Weights of a small transformer language model.
Size: 9 layers, width 768, 8 heads of 96 (1 for keys and values), 67M parameters.
Architecture: RMSNorm before each block, rotary positions, untied embeddings.
Training: 903M tokens, 6887 steps.
MLP neurons of a small language model. Each row is named by its layer, matrix (gate and up: input weights) and neuron, and shows model dimensions 112-207. Each number is 500 + 25 x the weight over its row's rms, rounded and kept within 0 to 999. Numbers have three digits each. A neuron's up and down rows have the sign that makes its largest values positive.
A block is one neuron, or neurons of one layer that tend to fire together. After each block is what it responds to, as a language model described it from the Wikipedia text at the highest values.

L3.gate65:464537481488507473493514550526532488486497448482525527515513542506496495492527529485502485468473491527464480487525477520519512508521514540510463526476472553472489504497489484444507502530539516534529456553533503499508536510518492518512521509515489518527487518469486501471478476489508485533
L3.up65:513508468508515496527487497533551505537516487502514496476514487513528502544459460550508529452506517518509455478488466483492499461534466475490449508525516524534516453523522533499477449508531442488481484515509522495462479481533490488466516487487504513518519504508527526527535507514469449545
L3.gate67:525481529501480544524480481560530531511538534499520554523490513493507476515485507477501480434472462497519476459482526506514471457542489473440493480495477471467464485543520456550453499523495515492503451503513513485517466510478490478539540465554486510478474477530486534487505468540516507482
L3.up67:481489508516469496526535499496495467461546484516517490513523510499492467467518521529485486476492472456539495504494474513489505496498463530506525490512498530464478473476523472457491463533490500492467501549468461479527516448496499531482495488507534515470549468523498551491467507543528476496
L3.gate227:561513467524479506539490470520472517511530469525538529549501527521472514491504517507498490498467527514485499491469531508488471481498473533465488509532509509533506493500517498472472514481473517506452458538487539468540514487499460477524478485543531464506537487500496485519496512512520496522
L3.up227:488521493491533520480511477481527492498546508541497526505464495524463489504505472470492475447509458535476515506502456493503476509520505486480524481514478484452523540504486484465510488491530497509508473503481460499533525465480525529491505484514530514510541469492491511495539507540519470452
L3.gate1109:528522492477482496519514552505543487482527480520514545478529534499469502488506486513506491484509460473519517477502531522464526502510471569433486490486479470525484527481538541479468479487461503529457513519526484522515484516500506551518512488527559510506477487503499529484519530534502518542
L3.up1109:514515468549486514497526540499511506470512489505483506541519459541533430536472494483492514503504485489526516453515519469490486489484469526424539496514462511455515497514522516469534517496503507477505514499507479481498531472469473464506477493544486482517507476502526513552517487531475515500
L3.gate1112:480492527512479514507510483523495482555541457516502509521548527543472496476518475507488460447537503509531531464543481475485484481469478506486519489500531529502517466510531493498515481513480495479550509494487512483507520481525511529524439489465506474501491507492538530538479503495450527512
L3.up1112:542463512516509512457496506508497468514514481505495508513491504476515527485455508489524550509495543475475489480497507509521469503488500495504458504530493546510546471482486504483471495469501479474490493505517499511515508503528523516522551469514518532535532498470478481527502525484496472479
L3.gate1158:477498463477532527466507489467489474512522477516495470541477500497482527511500451472466490497457468537518494486492506480503545525514458507453495501502513499475500491477479522516497544536526545521471463497482506457523461508506485503506509522553533551545525480527488472542524506498465482537
L3.up1158:496540439515470528473505473497507489462467543518476521474494475528515523532510542513504507514488466527518522501442511483483507541524524494439474465509491531466538522530485524481529528504469459480499497478483475453488521504485527536495468501483498501521469462478505546475554547492515497507
L3.gate1201:539489500520515533482471531484495518484544492487462536487510485523497496473499478488479453495488466525484512463447529458506511471477500518490512491537526505488459475540566523539521523528520504523517510491473492504508519504571493556557456508532481502519506505532537514536525506524494508526
L3.up1201:478502492513503475478523521519529486488538516511521541503457527524465468513479520461519501514472504504457480521506512526507518486498454536469518480457482482489485474528502547513476525526530499554523521512468510503493516481497542482494467491471517499543530462500511499509520533535476520513
L3.gate1440:519457463533466486475556555466524541512455456476546529519450517482466541460471534468511517534521502532519485480477534539519543517484492544499556483500491492503528455493450493518496525520501459504492478483469491494484503464507468479525476525495478517509472475530489457522531507487519499453
L3.up1440:469482470523481519469497559500539488458536526454505495495455472546524460488534460513501482528512510520519522493498483525507552483484479522502562520509535512469501522520521519520514546540508464485466514484521519514475481499513550539514459497559507482532511495464522454486480479505513469496
Responds to: Mid-row stats table cells. Spaces and pipe separators before the third or fourth numeric cell in sports statistics table rows, e.g. the wins/losses column after "| 20 | 5 |", or "2; 2; 0".

L3.gate4:494547499494506488533486515509515475503530482472483523513458479477471529505511475507511517510487502532488500511436539459509545462546492511514501456517479505518482512472525524524537470480505523528484490462507504502469462529512478495552524554455551492470473493550529516488519486515476510526
L3.up4:482552521481514488495540483492512509484520487499491504458501509480502482538544498544459466473471538533471507544517533488526497517520462484523516500489485468528464495473491510463534462472532447449518512506459480475438491445512536514490491535530469535440500500515492509521497515487483489545
L3.gate218:449494480461496442506505520511485514525489494475477487487493534503531504476490498515490498487508470527526485517492485478495513482547459522486465511469473517514491478465548495506559521460534523490519482529468521510473482477493498553508511517457484516504497521475523539525499516502478515526
L3.up218:478543489478464478506496521463528501511513472511508541552528493521461506520573516513475517458490473528501526511464525511508505490491496475493483472501497494514502482493452496524517489486505537460444485472463465497500480459482474475540480501498526514515517534520509528530499487535499442461
L3.gate423:480509528495540530505495499498532464479477493487484464507518479498466510499488508505464479497494507506543498531476497488465543465473521495481510507502504467492442508494525498462525463496526501463480509472498479524510512481528520498508472551451471520511497525484482488455492473519483508516
L3.up423:516512530486482478488485491462502541474469512520510502505541509521481523480532503542462506541505488523538521525536493486547540515539511507530471521478513495515441465503503524529535514469521509460470497489508512494456520482504499478518534523535550454494478519481507530510492516525468511520
L3.gate674:503548531481484465516486512532549519470516519444501482454504477499498525506475499496524538503513538532485481508510515517483535511495457508528436498474436494494473510490489466495545484463515490472518530517497501510514517448500486529516526554512496475514517528507469542496502474517460521526
L3.up674:501520525488504483467485546487526494469482479506478462461478535492521505488503498524519481474527491484502521459488477456497486498532526483533467452464462494479471518507517549497529527481519468465491521495475481487505473474511503479500479496465490506483528522508471460482533519479470505560
L3.gate1307:524502507469523502460488469481527529524510537474468465496457513471517539517501518523508479512512502506483545513517486489488463488505545494539441502468508523489473537496464504527484470494553512460515497476528480528470532506475513492508531526497477473502483509527467508493484544472439496531
L3.up1307:527502509446487522496524509494473482454469488483483462469526516511518512466523477564503539479467511521521472494511528467507499495513466514513480477451477511508451476468453510515527500447488489454505486516478485487444505503491520509464462537502500505500525504523450491489530510512477476546
L3.gate1557:462515534487525520507538502499500549506516489484460467503510499514483470488509465555502510488503468527535523477480544501465478462536450467493494482500518475480463500485466526530480491493547482472488514452541487508472502516530522517532482508499503515463465482526530495515518509492483488501
L3.up1557:488539532488512481506550500516499487460516499475510506469474504511539494523484540526530525499533493482471483504460536472518536498477466504485476497490493531542474492498470465477497466458504514522471523517459469547504537494530527541514510538545484446467476511485445486476498528525509525523
L3.gate1684:518497499524540465466515512467534540493516485521460517468474496477537477542529479539501499526509476519516502539477533470519532507527478509527455492464491501466458469452523514493504478511513484467481519475477476545477501493521503511484458515518511459523504481515488524536531501525466550537
L3.up1684:466546498512515506513522528446517543521490523514467486511482547517498521510475513532469470500483498478529482480496483469496510521513489478500521494485506483489469473526464517519521473457487513483469525483492525525514545463508497497531458495481514493483473482520462459523554475498467501504
L3.gate1779:539512485535540503532546549526523514542479512461493507529498493486500488532530516487500480515447468571534530497501510464523521470501525476498518497473519489511451518473523477495488487559510488493530502494507476489517489513549528495521513518489533472466508482522457500501452486485506489547
L3.up1779:480533521482511458503501462457511526490464521506478525478475460488497481518543491506522491467471498503532465499522496459514542539515500464526521494530508518484489492449540513518542446512507480492531496539511550536483510481495495511539517493456454492488494476493487483517531516490485540504
Responds to: End of proper names. Final word piece or closing token of multi-word proper names in lists, tables and headings, e.g. Awards, Airport, season, Kousemaker.

L2.gate394:505480441508494527507516476529456485487475522521509520519513452509464536524520504517451505523488464501513529515524508529490514501457486549567550488494542534530491538469533481495554484487511509457488477443541478452542468525516490509448496464491507503479464518489499468475455502498504507510
L2.up394:501513527519490467483529531456508509492521534522491563499532492522483466472497518513485511540521523514487449481477491521522497511527484502504530524523533481477476505516514544473501488493547488480445461483526459525537552477500501474495453468462510536535523482503509488515533464453466501486
L2.gate799:477508527489451506513527516468505443479451554473519493489547516508517498525481535498472527492495507476488458514486529472510505496524489493515511512477463530493545465538496516488497472499467505479478486497517483501499533509527497505524470473513499474471495520499513489532518527498479549472
L2.up799:508531532540479507492505492497485542476529501535519516504561498493531498496510521531533534548472482498533480450501491485494503463529501509478531482482500504517493486516525520491516510485478503449508531524476521510523542516498521511486514527479546475461479535465520545526475484511534485487
L2.gate843:483488476490511474523489492531510489474528460471486497533476512495471509499498528504495496470503542486463482515477481454510506523503530510465481513492466491490474497482538494503529518501515528488530475500517467524493521487515469511496471516529501538479504478530540509482479494492519481457
L2.up843:513537516485499470509455462496521504479496526533535506540524544486491478473501525498484473500473494521494496521491529496536466479513474496463514506524484472534510534462520538476533474490438515472535524526500506515539507498474497570550494465502500529522512492488521492454491497514504474474
L2.gate1013:492497518516516481433513479472485463516541510504522509516494554537499511499453508539450547522516503488486515500529436531520506481539481483506450492506502507496518494469469518521523476502541482496518504508514477483492483526483513483454527490487528532482481517521464530516485465497506477512
L2.up1013:469515479538503503507472474516476487466470486487490481526552544497516513506529553460484518504541545502478507521493493491483503522501523551494469509501467475505503523468543497452518495491516468486491492483476503488487466482461490468525529492501504496472504503536473480480468500471525496468
Responds to: Numbers in table cells. Digits and spaces at the start of numeric cells in pipe- or semicolon-separated data tables, such as sports stats, scores and vote totals.

L3.gate342:524473507470489431490514534527474445506503516498519481516499487461499502495511504492513503537505501567485517461510509510479541504499527509495535502507470546514480514472517489522492506476480453499487463481521512472490469523529488502530475485503527465528523489493515481487491524486458507468
L3.up342:453466508480475468472490533542513462499521465473528526492516487507519440511482502534493486478493492511512476495508506537510543510547503500509525504463439522513500472527530504530494480446540460500503536520530489487504536485538470519523494518535512542527518499462532521520523523484512520519
L3.gate663:496509532489467502503513500485486488468506501528484472480536521457484478467502506453528498451493459463522508491477514499504517490485511530523491490523506511502517544527521487501493483495497474491527544516486500449512494501520485552505483525495510486518520491451488492547539484534510479485
L3.up663:518476538497492541490480522532500481504497539540543498484535497532500493472513529475521485494475480518510506468540483487484499507540539505510493512492458489521515500529506482528510508448474505503447503477463492534523520470527441517495460446538553456507531520487523529479472536485513543465
L3.gate762:476536530505443461530463496522512517493461494506477528501506521458493473507464508546531476519533482472495476546496477486523522474469534500477521555472497492476497509466525487485450502471461459511548471517450489484477492447453523503511542510502525516509502489491492541457506453524507491508
L3.up762:521477541466508434484454529508470489486567451452511499517551474548444482501515463468480509482499540496552508510471522527479480460541472475513492504548516534504477524488454494494520488491535470468491461474508508483487499507527482456504512522523498492455502467488470503485473511534449494526
L3.gate875:515510476498505516518460461514519513462461479471490501535510522529456568515529493519472494532510457508504463478522493482505476487509499532517526491537490473482482513469485501509493553514518487484493476519535500456504458503477480508459530559450499519512479499454493476517496473546501461518
L3.up875:483494534489473461463505499520476462497511514478488476468486533516470468496524510506480519492489495483494507485512509520508498482493489512515469495489485499477449491468509506447493503436511467440517479487488494531514538470530468485505475494528505433467513508505500486493496474492516471507
L3.gate1311:451519521518502517479492503496495540474540572492466498498522494459528464466510525541515509476492476515454520444498468482454511457461539495522514508534460487474469527503533488493514445473485490543526562479495523502503542495486494516508447521496469459462485518521535503488517522500466509493
L3.up1311:509493514491478475466504517520489482472483439459521504481489525550481501501497531453498485478514489466496514549486466500481512478473496552506508508473484526492494470512528476534501478497502468537522542527521478491524537466486487479535495430534489495509494521500504526501515503504523472496
L3.gate1476:482479513509462445488530478548511538494507481498525514494494509508476506502457488489564476504491518488523521551495498504516498472511502470504476549521495499481463498469481452532502489445459470495522474538502526517519511495487545454519520478485494479497536500507498509479490483510483486536
L3.up1476:517500536447514481539449505522473529505480491476517489499526506512512537490540462546504468476504505537491476523525535497519462456487555508475511532510467495509471533516536510458526494498500468495499553539517499453536518528521478521479489552508499530481559515512502487486516524482484517515
L3.gate1917:546481486480497478490484519478510493468470499493477531504557459561527482484484523538458477465511515507522488497482496449518498500506478506512481481474487503490477525489479489478501515477508539536481510488518471495483497487510478513502494510492529475500431474501528523504529497533510541503
L3.up1917:508503485489481437541495537493502499528561483482531481511514543513485538453536489521516519515502477516534513510483517511503519508516497491494500525504486465477475447467559451478498523452447483446470550516480485509475480449511537526489489525499494535473494502493513550528533523491458525534
L3.gate1985:513485550467493493517502521502497527497472452464484486471547488490511497508502519503505474519501480485534517557503477487492533457518466473523482465474474476485474525478499533529543510486528492534515480486467471503522499485493485465497494509461478497482484500524526490519476504482511527496
L3.up1985:530506519552481468531531533474503463458487493535494465501524499490522477440530513507524447509511474494513520485522534520521522469464502510487467508463461531506453506520508536511512482525447479492484504499506472488496492501513480520506501510524544458497475487501511478456496513514490500491
Responds to: Table digits; subject "he". Digits and pipe separators inside numeric cells of wiki stat tables (1'6'.3, 16'1'), and "he"/"He" opening biographical clauses ("where he").

L5.gate91:468510522490541498496479475482476473453529532478486509472497505463497442554528469487432449485546478536513477535528497449486524478510435523543475467523459485499489508497507489541501477503480550466502512536529471458477512494501516460473514503494530506524466445459434498442489478425491481535
L5.up91:461482544536473515534513481486512462488549468538485526483523518491503479518533472512505496464511462535520476522519498500475476507536462476471510471511480484463488526521488477524499487532454488484521478540529541492503508488507509525471468460461474475528483517486494490512454483440535476540
L5.gate956:485472500526496506463510511485494490489515511491525534477546515497449540491467524493508459508517473502533513502482446472538510518477455535491499512485501456489476518523506497528475485511469529495495493501505485510515545504519487518506455454539491522454481508467453529521515498490518524495
L5.up956:490509488476479482461490506500475509485535472477495496500509515499486469504451465509475537533482453503489460494462493497514489472500512499478480547499529549510505464486506495461464513472534455509540514505513519470508498531466484497454531458502482463528495488494445530511459491475538470549
Responds to: Sports stats table digits. Digits, spaces and dashes inside sports results, standings and statistics tables or scorelines, such as 3 in 34, scores like 3–2, and quarter-finals.

L2.gate272:450525473528530468561488551485532535536490543504467492486511496539553529526517487508531517520496499493535528520470511503494514480523466502507501505470479449515489517494501464478489480473477500527531455488512484524515474498479521467481524481523508476503466490500464505484521492552508477501
L2.up272:476443539533485479498490484495516491506491494463495470535478488512505477502482504490489535523485515539524517511505487493510492527509498465534521518525497501512502496507522507513491504465497503540548524509468495507495554501533458476477499476545489510551500535469518478488488536490468542496
L2.gate328:491503509506515529487528485498475494534460515487541492489530503463459478516495518464509458476542527506509498478466453474478521476454505494515529463499491514528501466498481530508501531506473491498525476497482485520470471549509490478487453457521452481523543480488472468535496551525477472498
L2.up328:470521534517480465522510527506498498480494550472538558497485535473504473513531498490537496460532505456512506529498530496520527465505528504501493509472516498484503461496490478478499498510486510542516501482465474456475489470492493470479505478536514524524493503482490501473495473499459490465
L2.gate1004:493486504524530471492513527475494479458521470473496516467492492497570461482478502513559492502502549498481533502503492518482506541545505478527494489500511527500485526508534447485492508487482503497475569504518501469450483463538534501504514526499460460477544477507467491515470520497450483483
L2.up1004:484499479498513497494495492507515528522500505496552472481495543522493513511527531466476493471504478488527497543542503482504535552500467475522481524460475505480489521503452456516534495523451476490507476505473477519474470491470491491487476494550476486485491512516490519515504472499526539536
L2.gate1591:529492535477493495464544464510474470484467485514492473512514501488563510507539510512535527477473538497457502486494560475514494463519501502511522562493455498515516525484536541524496518530498509450513515456460498481477532502532488549520525481516469485509486478487484521523479508498532507501
L2.up1591:526475504532471499460476526523487527506494556498525519505513500500557529522535481461561480483532496497502531523504526533463480508565535498480466490459438519489492521476515458540504458491505506455503504470505513509476512528475441539509469466475483536519498493515528496517467532503495503530
Responds to: Sentence-initial subject pronouns. Subject pronouns he, she or it opening a new sentence or clause in biographies ("She won", "He remained"), plus he/hi starts of words (Heim, hiatus).

L3.gate192:520513514500517481506509527500533503514476541480486508516514488464481503512536512544486508517507503533526526524486539501525512538490518508460513547505481496529501504482525510475495533572542506479485442501506499479498480500489515533500509491499530495471534498487530504481458509546516449468
L3.up192:492520474484513503502462461457541492438552524525527528471530479451494500509463503530494492518510522540527463474483465463509533551496508488479483504467494472471495477493512535488479525504468519495486512486480487505518499465476496513522513511512521558476493489486466505489494493507529480513
L3.gate665:476487511504471470490522476462484512512492461539524477519539497499492501475461484526479493530501520478482521488503473517486490499496512470526481503511468544493509456450526473507519490524493541523458510513517472508471476487509494508454502494495515549474461484491544506520479506470519487545
L3.up665:495555508508480510541484495495480502522532571482504533495479489472511536544520500513454469539488501498503508497461479433550474510538476478463497487502528483483495465476484484534509545544542496441530501490509496531486470494452520532525503542484524503496476492493484502491491466484487508522
L3.gate884:516513473473529451484515478492516518492552478465525517497511477516499471470499476543470475520504485490499491526501522491537494499481502510467494514516517523468524523463496519486492550545487548469524463490508509488490489491475519474463512532488518518492523514502496528467465461503514426536
L3.up884:541522526493459486521481491454475519521499505503480535480511470460498501497522484535439538455528531442450469490437499486501529525531491471476490549511499485534487472464475495511441480487494503470473469518488455473505463500474487541497561524567492502500524531514542531463511534495472457503
L3.gate1199:477548462474511507497458471489484514491489494494452496551493486478485495497521523507501500490473473533498483480465512471536525549456543490531486527505494497489487532465458494488520541504508499491481513532508524474532493515477485494521499508513510491508547522480505476496518440503475442508
L3.up1199:480466468471479500508470496485487467458490559531513487511531506496452509505554504546441504507496510510522462483514499504502459492517516526500504528507466489509526512480465497492507482476515475514469454513489493521505514474538509538467513482493517528520487513508537542492456509492495468499
L3.gate1510:473522516493467508508457523530481499513451496474533467483508474516511502482502503502537494514523516487514464472484537500476464512492481531491466513477463522517454530476511457523446501488467514490465466523484455551495520486514511518453490510507520511469480479515521519487492474533459501491
L3.up1510:481481500467511459518476500468458533451525542503519521522492530480489520499519474525499499488527508527480517502478497510512525501460516506529536539508538469503497499457500523478526518488534509509546544531479463477498504460509466505523521494476540531503507466461492551476510515453495495491
L3.gate1526:544512466515501530499514476523489492530485496522481466497548491498490529543480505485522450502491497536484493490525497458504477529468475529463493517510485487474529491522499502476518515522531516447508479516529499501442505496475497482518487517505513513516495505479517499511465501531464527497
L3.up1526:480461551475533506535420514480460472523516538447494529499543498502485495502477491528535502538526538530536479478489531530465448462450528477500515504528532519525513481484492516508468482493479540489529517514514462541512521514468519528514516499500511487471524520508507522518455514531500470528
L3.gate1661:506504522476528471504533541494508470484540448512472519500511482513468539478521474473463500526506521529520472474542504519491520485514532524548502542530512502519460519520516501520551487519512514491511508492490518483489446480522503480503541494515517537525469464482493465494517479492499476495
L3.up1661:514515504524508441503517526512488493489507444486534576493546471540478476487516508491512499537470495571506499517514531447520519537502508494518566486468522486472458499500552533533499539537523461486506461494468464527489463441533500487469544454495520495514519453547492505504504512513492450521
L3.gate1810:509456479489496493485452457461472480501472545539530531555536470512479455524530506509527511481522528499467528476507536467483522501519520434520485524519498500549493476477498521479491459490510532477507480494478457473485505470487505525489543527568538483501511485524480538471478477498474478454
L3.up1810:492498527496470522453501438523485526490491472499503523487506527483520498507496507474497523438535533452462526517453535489542461493532530486532507497517473537532456546500503450542508470492526535499469491473497474548464475447444501527501495475561518473460493485490470500458499491502504488501
Responds to: Late table cells. Tokens opening a cell far to the right in a pipe-delimited Wikipedia stats table, usually a number's first digit, e.g. 3(871), 5(4), Q.

L2.gate58:528523480497538538500486521493476508514503517557495462530496492448469525466506485508487507505494478542496470484475507505514517467505571513481541522475540533534525522503517531506551527521465521470513459484544483523549539498499478456508487514514504529492493496473539483512508456495516492483
L2.up58:568520468516528511502505531490536470475523512512493525486527481537506494484526488520439507469459500507509509464489476499527514527517498501498504528523505527481528515485497493531520521539541496493473481531465483504510514469512523506521504492516506488515512520522503465532465495559541482452
L2.gate190:589484473516508468500537451502505516435535500534507498528473529471464503485497511516494557510499504525472471470546470523528544528475496538506499526480517525507547496512510511513504520471524478459484500489495506497490502464486502469488533480515506519490545461482535522476511492505476499497
L2.up190:539540465483500481508534519501557477458459486499505535534519465489498510459509511531519494523473467511512516475478509526487554509494477493492514513483501468480477470481465473500476526523489557443526494479512520490476538486568506503477505512480514497474503502490499512482542470481498509506
L2.gate1085:513482528431522528512517558514538496497503477507457558525478489472455447522513513535510481480467501510474518507466519451509518496525512529476529491522509480490519505523500491518507522527520477448486512518492474489469503510559469496488518501468535519529535466492475475507456461482506469498
L2.up1085:500541513452484493514490551515477496487499527543522509472476503486530505495469515505501547490471502518526518550508530493515512528541498470498474518481528481534496514520489545503510473500508531490486480477513508490492554497548470520500508496537514482568520501455516496504547485486476493516
L2.gate1351:541513506470484496496457509512477529507480547537547496517493468508467500499490478464492511482477522532498480512473519487496467486509484461509485502487475484511551481527507526517478471460472493483483526484477476496486538510478492477517546504558506516506506502450492478508502476466462545509
L2.up1351:497480507484529489484523497519539509531496514517482462526481462507504495507480511464504506515530519478493496497512493464507523464494489510505493500462471462504490526544464483502464546493498534488555500462538531531482514470513461467526543463502504479540474537519528488519500519503477509523
Responds to: Table cell separators. Pipe characters separating cells in Wikipedia tables, mostly right after a cell's content such as a number, quoted title or name; also semicolons and closing parentheses ending list fields.

L5.gate18:487491466490504539487522546482511548497517532508496475465490481508488483529514491505533522481491465540482517500472517477488506496527530479518522540522489509530525477483494487530518512473497536476478516470481519488484550533529520499516513482481515521537519543461454539543484537488463494522
L5.up18:522532491518508501505450481527497504476509548515519475526504522490476546481461431505495470522478452506545457479498544470472531480497534468490541467518541480528511471524486490495512509521516546491485505496515463532507492484498496502531460504515543530544473557481497488532491477506491459483
L5.gate773:501494522501477465516455511481478491471495489500497500506475496478513459518529513529509538476457454463526495509472523436521518499500508495465475486474529495499455471506537505520523452467471497518511485519476505494504536489542553491503505486528471497497515516503488529516473543504478487462
L5.up773:456529488494512502533466478487532529472480509531493529477471487484512531490545507469528471542457475546523535506488550484490483488549506460510508448494508502529495518474532515491539488500490488496472513515509519525495539508522488529541529482521477507503484574505497484530520520498476524481
Responds to: Surname-final word pieces. Last pieces of personal surnames, mostly in tables and lists of athletes or credits, e.g. Bern|stein, Jørgen|sen, Horo|witz, often just before a pipe.

L5.gate929:507487530452534501529504502515523516507520537511484493502543518507506541486521492533505511487507466591493530464483527486509505468520501542503508502500530454507487523510554504485456522477496467529527546496511532515500474526522465477536488454556472503517490486500487468467526513526525510512
L5.up929:510441499458461506489516477556494504519515507490518483467491556547496551466484457491483510468506517538496468487478506515511462555498516538541493533476500534447493551531504543538482535481463462526518526505477474475475482499514530501467520503531463482468483527496537489492553516498494499514
L5.gate2014:510482512542486549510472485492515517504508528490493509481528471516496491478524514511511501470459521506543480463470473470515495509466474503509523518513461509520489499541545514507464525456481446530535468485527503509489534553538501487499506519510557506509505474450525539482462460526519462487
L5.up2014:522452484489492504531522511568516521506501541523518504495536525501498529427538459522475501477468472539475525524494482469532491489457494510458458488489530556501542528464506493536480514521482526452522524494496494482476531535511519521503440500523533482542473477536496505513482463539455491490
Responds to: Separator after table numbers. Column separators (pipe, en dash, hyphen, semicolon) right after a number in sports statistics tables or scores, e.g. "0 | 3", "0–2", "0-3"; weakly some mid-word pieces.

L2.gate26:512509521482493537538527515512530511490486481532482524501478473475473511564509453506489503514464507503530501525490541479490494510524515437492465500547478510506482511530525476489522475539519500513501445546482529507468517494474519506507484500490542504522511512499488559452526477542479532530
L2.up26:531500535525548506529489527504525484546492529510479481509470466507457486528508447549484469499510500506544523456462502478481473504486508496502511468534519478464521520451539502507491558560499519490484461506485498502463504547475523478519540515501548534495512522500529512445526457489473503479
L2.gate1183:478471529525485514498499555488542490477500484530481494504480513539522515504538492522511475471451472488502539467513512524490476495455483550497480492492456485510504501517496466492462522461491511523507519499503497524501523505521550493497501489537511508489458459456480529473504514520467492514
L2.up1183:517552487463520530515519494470484479533447489520474487514510492489502496508477486517470470474485467510498548505493482501499506508514533499517499539512494514526528536502512458540490494518506521513476511517505538477523535498478522463493535476508522458545517519527474489447539506491545520528
L2.gate1689:503507508519502524472492524480524511471538532496475510471471513501471466481546458503501523471503492480539484519522534484555492483476502501521451506490530544521495490497520467429505475499510480484532481494523496492518465482485502513517510528540546464524502485507505517504519498495482494478
L2.up1689:542546505483528505482507504491497486491519504494470507519474508494530539462482478524475506474479502510528461485478505520527529489511490451500475465470539496482449520475530481493520529504506525498526516535510457472476437481496536456538514477547507492531480463498466516506514460535494454526
L2.gate2006:530555474486518501558439525490538515477552483507474495523515508494472526496533456573488498498473478483514526504453489520517472520468489520473470484461510526537478536462515518499514570512494509523497534512508497466472467530501565481533477477537525497518508486533541546475522498500479471525
L2.up2006:480510505493505480527491488484528472488442525490507547463555452490497505481476495476513547521489488482496484469487524507517517519505470501541489503511457504551460485481572465512464472500468526486504487501496510524500520510531558520555503528492514504449484532501537487485475529463468472483
Responds to: Second piece of names. Second token or word piece of a multi-part proper name, such as people, places, teams or titles, often in tables or headings (New York Times, Wang Xiaohong, Dirk Westphal).

L5.gate506:513527481477514545473457504460479494526457485460441535477494502454492467477495477472480475448513533497535468516510487482493496492510464486501499500459473475509500474526508528505548487491481566518489519491521497518493495496513471502495472503481474514507536471548466461513482493474487485513
L5.up506:458478484503501492512464488474553541435514510488498533506512482467455473507507527503548504489518505401477493481496518507499508470469531506466458505473506456520506510528524510469483461481522472512492539494483546553475511509504520493517521500539539535509482505472497512483499534513489538515
L5.gate2041:520491501528504498462539499490526500521495515459527471534494503484539496501439523523528518487486507489462519494500497466480497558518541557463497524534515529514554507539511524463519511527452514511458554511487499497480459521532497506516464480516497492534497470525485505491524494491499493468
L5.up2041:488516511484543497486485510513481543517502545510519560506464486531539503478515505550493476496518514485503521516446503510515532502494497450541484496487496481517513491527546487543501519479505500509531474505523502499515478513504501531482515515528542502490531467541497533492480480471513503474
Responds to: Sentence-initial subject pronouns. Pronouns He, She, It opening a new sentence in biographies, right after a full stop, as in "She has served"; also who, it after commas.